config = dict(
    num_hidden_layers=14,
    hidden_size=192,
    num_attention_heads=2,
    intermediate_size=960,
    hidden_act='gelu',
    positions='learned',
    init='normal',
    init_std_o=0.0068,
    learning_rate=0.00715,
    schedule='cos',
    max_steps=9379,
    dataset='wikipedia_en',
)
MLP neurons of a small language model. Each row is named by its layer, matrix (down: output weights) and neuron, and shows model dimensions 32-127. Each number is 500 + 40 x the weight over its row's rms, rounded and kept within 0 to 999. Numbers have three digits each.
A block is one neuron, or neurons of one layer that tend to fire together. After each block is what it responds to, as a language model described it from the Wikipedia text at the highest values.

L7.down189:534531578520502495553484451526537553476508548447426493468463512494533474516482478605470524479460546455532481543524514506391522521577443510467504544518542552439568512502535409540499476485537465501502457514408510478524430475494463533539487537491518508524498534552484496542477470583491484492
L7.down202:485500455449514469416517575480509438528482591462488546502443526441489493592554481445582480472545480523496553431487599515485506529492550545475467566436480483517583503479440586469494517520532578484472495458427460503538492542484518458537521435452562499501509514522452511499498529452532482533
L7.down206:475512450437497444481530534573575430548523506473417551525501499593492502553446474490516583533462535496552546488455459501535496485484545541535460478501454543518466538571433487486416546505502478552508544466589450497539544479535496436499455454522471520522482504484552532562517504533547542488
L7.down242:496545484474454474444509550517488468525564504531427553558479456487501446553494440496522446492499537474516464471527505496503511446503508569491526586541401565552457508532473565473500468485481406507566541527509483500518421536516469463559492419441518561484482536576500495523450524427536506498
L7.down541:492483465494432545527557487474519468457511552430483479552479531561507478485504498536540459564528496448478476502546560503413540475473470499428498514465422474508505508545503567460440557570486561540475525531506478476489516521470527454475535561438447525455435556547540526530474486518532476516
L7.down600:533496540454493566542520535482512471524491503508501525506493471577513558534429512461509478454506442505465509486480472436534504469424513539496534496538468545491491563558374522500549456524476405471452572463492521511456456398495509540507499482578539497505567548549415528524503446430510553577
L7.down632:521513507492536512483486499508510566444508470539557482433497543502498484542519527540522478510435509577519502492557499541535493498524460404464544490493546565446449461473462580445520517560532608485530508542411507526499430486415512502460513544398515545531588489463417485519475454477540437494
L7.down933:441461522548530484551544490463498567526464447492539386503494523505490479451502479464533517542522543549550566516527451565447504439477548521506462524535540390509494466559520502537548468527537500495559500459498462479521584525454546525508453545472586504551483538458545485565473522462454478476
Responds to: Negation "not" and qualifiers. Mostly the word "not" after a verb, comma or conjunction, as in "did not", "but not" and "or not"; also adverbs like also, far and formally.

L11.down37:510498523467511502514471416473500475597563492487525481559499501508532490501470471448485434475524536436568472463394511514530519541467525521430534539480567478505496479495517533470471540523540553592534496393515486493528489479544550538516480479485518500471412562474501510503469527496502545500
L11.down93:504460519551495511492485556496459518452442486618467470449517489544514575550487483569527456503525493522421488500508419537479501502519551479462554451495475469470500472451484590539507490570447530500531445432497547512559517527509433533510582457503515462512535517415418463494442393450472527446
L11.down174:412551478436412584440461521395542535481444546533566534526446593544482510498433541497521487466507478514476504482537511498461522547520465611568448395553538545524494533505494543530561504507490509563439458574526477467510485440473507506512520521515494448515507438444484516459484477546526484485
L11.down435:489454473505536437570480559482463578482478551540502510484487497515439537516520507524472478530428453512539455471503540526509478489428486504493483493491443512573574503508454501578489563475556533504432444514495503515538540465576444449502554545479444505450444481509514476556519507448517520399
L11.down471:463430518473496567511552531465517515537595459546520513471489527543513495535503469439473389543475452511537527486535462529501501486563488547479506519496470586469442450445521442532542515445524483485488496507480471517437474473469535486446508530450542505499454517576459465574535413547517509494
L11.down487:532561467504494515508474576493499478490497475541525511545524520533490528466480513464539517492515515527479500437538541507538518458441530491482529465477453525524505464507500453529553492403500513466508449523488573459478495504560464453519571440421483589533514477513536542469487530491509513411
L11.down623:479477535429512534481476426550466474529543520481477550518475512471496403422481455515532467544464472534520521507533484544591552543496525455494545543533458552493474445514548454505449514492485582581548466546445512515522508505527484488571440521418489536471475582452504526494463499547510592493
L11.down706:522517495436473568459475539468494455513601522494549544511445510496525518504482514432509531478393511522533514493444436467444477528404526545532476515533516490498544474507566527449492541528554555493469542468430530572496505572475417528422440528475514497482422457484513443481563464481542441507
Responds to: Verb-start fragments. Opening piece of a verb or adverb right after a subject or auxiliary, e.g. al(ways), g(rew), decl(ared); also modals like would, must.

L5.down132:493499540460464521492501530511498475485532415486471496436551442542499464497538513450507524565418542519426507512529484476432456474606499555499527436444503505517463515421436487542561557569386515482519430439480546494559478515468512528477530487522461572509528526458519511527454500478497512500
Responds to: Verb after clause subject. Main verbs or their first word pieces right after a subject or relative pronoun (finished, g-rew, th-rew, who holds), plus subjects like he or she just before the verb.

L11.down74:530512489489606489461563537507520523505473457515464493608558479552551479592519497505507496423496402588526474547540475423477525476504536506425520456474473534443528518455552467522454487444476553466459523490373509484510476522464493517509474525432509515542477550484548427558525490472454508489
L11.down164:566502508515396492508517499491454454538574499478448499488536504561538489491437524485524520524550511462458493505509496421557492484516493491512521528561513526486492444578526486518469493422519466447521520458522466463451481508549516508534546514545518547528475485460498480546425502446532416459
L11.down383:548533445415492543510547503537527539466455497508491569490526487459497570454501491483497504406508473454515509447515557473513553539526532499489520506468492462554482517487487477509473463501516398511488526479452529507577471533496476465534484495444528524560499425527572524533492542445495488521
L11.down583:468438532453542499521473546542451475446463493525497514482525437523500399461538485445553561476429480485543535455538570447483449512508498464539503505544443520498488474506476530572521567487557561413494447480511449543525499546522382516505487456533509498514476510538480550489491493525497474453
L11.down625:557498556488390508521507523555508526538572534572500478461455480545497466477500481500531452494465554563574550451463510551554514510582526438537438469534557488530453505497516465535480518497461451503531452525465467472480436565599478561503439483397471524505460548420519564459535503507562499483
L11.down751:476519486538588537479557492494443439505529467444483544531526525531546437540508470494470517464496432487468509505499496532544441548497468487445576539526524522498463451457481407482551541454503508446437504476513512530503554588540486469521540551420523516529510497432482474562470490482507471487
L11.down809:517452469526379474516547552536480513482544412536527521537490522544499491425542517461512508520516526523499489449558508466462521521519475562452503483535458524516459453425461509485409546494552501433485480490480478518479508514531508517587544519513508546477432577501484534500497551463541510464
L11.down954:464455552458481429520494486555563488503492457568494465503563486493457515548542466519476566500510559447484526510504456580504504546466499530407514413495505494507540541456486572493552481466493462476487494491487519524541514495445509456536589532494517580530464458484469538542413457499497468399
Responds to: Pre-verb subject/auxiliary slot. Fires on the token just before a clause's main verb: subject pronouns, auxiliaries and adverb endings, e.g. he, has, had, -ly in allegedly, previously.

L5.down506:489497481539446513542458512500452541522510509504482551463457475543554506539528510532463422467535526524484473550541542455398468496520501501481497432536449524536460452526516474477503417479501512381525452480457460459499541532631461542530581490496552582497522483499492575481447504521512427515
Responds to: Main-verb word pieces. Pieces of the sentence's main verb right after a subject or auxiliary (he, was, has), often the past-tense ending, as in help-ed, g-rown, arr-ived.

L7.down321:489517483442514445415462521490500504583456446593517513471544613464518468512520455594554461495518494436548485506487458452505487479558512527482531471513468497429532508452452477433527480505494529568514483500501489458509503541540531538568507516494499492475481492503559530514448456474469530508
L7.down367:486563619536432485519452481568546537458542522544510544460464439398450456508489515492523565533539555482537518473484482450530526456491494495511507437502551545454533559489466427523449473504450492483480520524526462606565438533554464470491449532453523525538470444508524473469476498538549540475
L7.down469:531576459469469518463447515451487551478499461582551543528564523512507462442524432482483469480506449499495481538544521545447484488400472507502495483439536594419492516473488571524399519533425500522538514437511535390551462546438550513529439564462517499521457480465529477539520543511544427493
L7.down497:505555476390502524464552553506533504462440494453467501452468539487475494547486575586499460456523547549476469538486497521473577487464468470527465443520498480554546544506459514532553469550542544511521462498476410455515477493475594535508544568466503488547473474417458445597485462534551474503
L7.down718:456552470463542572484495484531506481529479547546483545496531486425490471508423520534549512531573489455553477450568491471549523490466481556522508539419498491492408427538524573506536537507531532472472542469491510550551452517464477457518521493511471547537414494520492505537543467475493510505
L7.down720:552517479534470580526545531497491492511446440560490559461528512373498520477433532531491490508509414523493543494518553524514469454547461430458503545495419507477463483562469499454515447536513463486501502499521475488491484401531530493549475544536540483440522521507507552533515495562442504494
L7.down766:496560538522442540510469461505377505477565511463475516543513469557493574481454539533510533553510438483475485485408442519445480519479538521539514535508533512516431470455447500469456530534578508549543466494587516545530550492487504496511471564558488458503432521527466428393467452527553503520
L7.down925:570556533420516519448400540477523483486495456497448547538528527484531534487590498492530508519570517495460555500510423460472495522559488484499585548472496510522489546497405463514497500446434474476550487549492495567513516449478442450537444455479476510514461444491500444518560551460478473545
Responds to: Passive verb-stem starts. First word-piece of a split word, usually a verb stem like re-, dis-, comp- right after was/were/been, as in was re|named.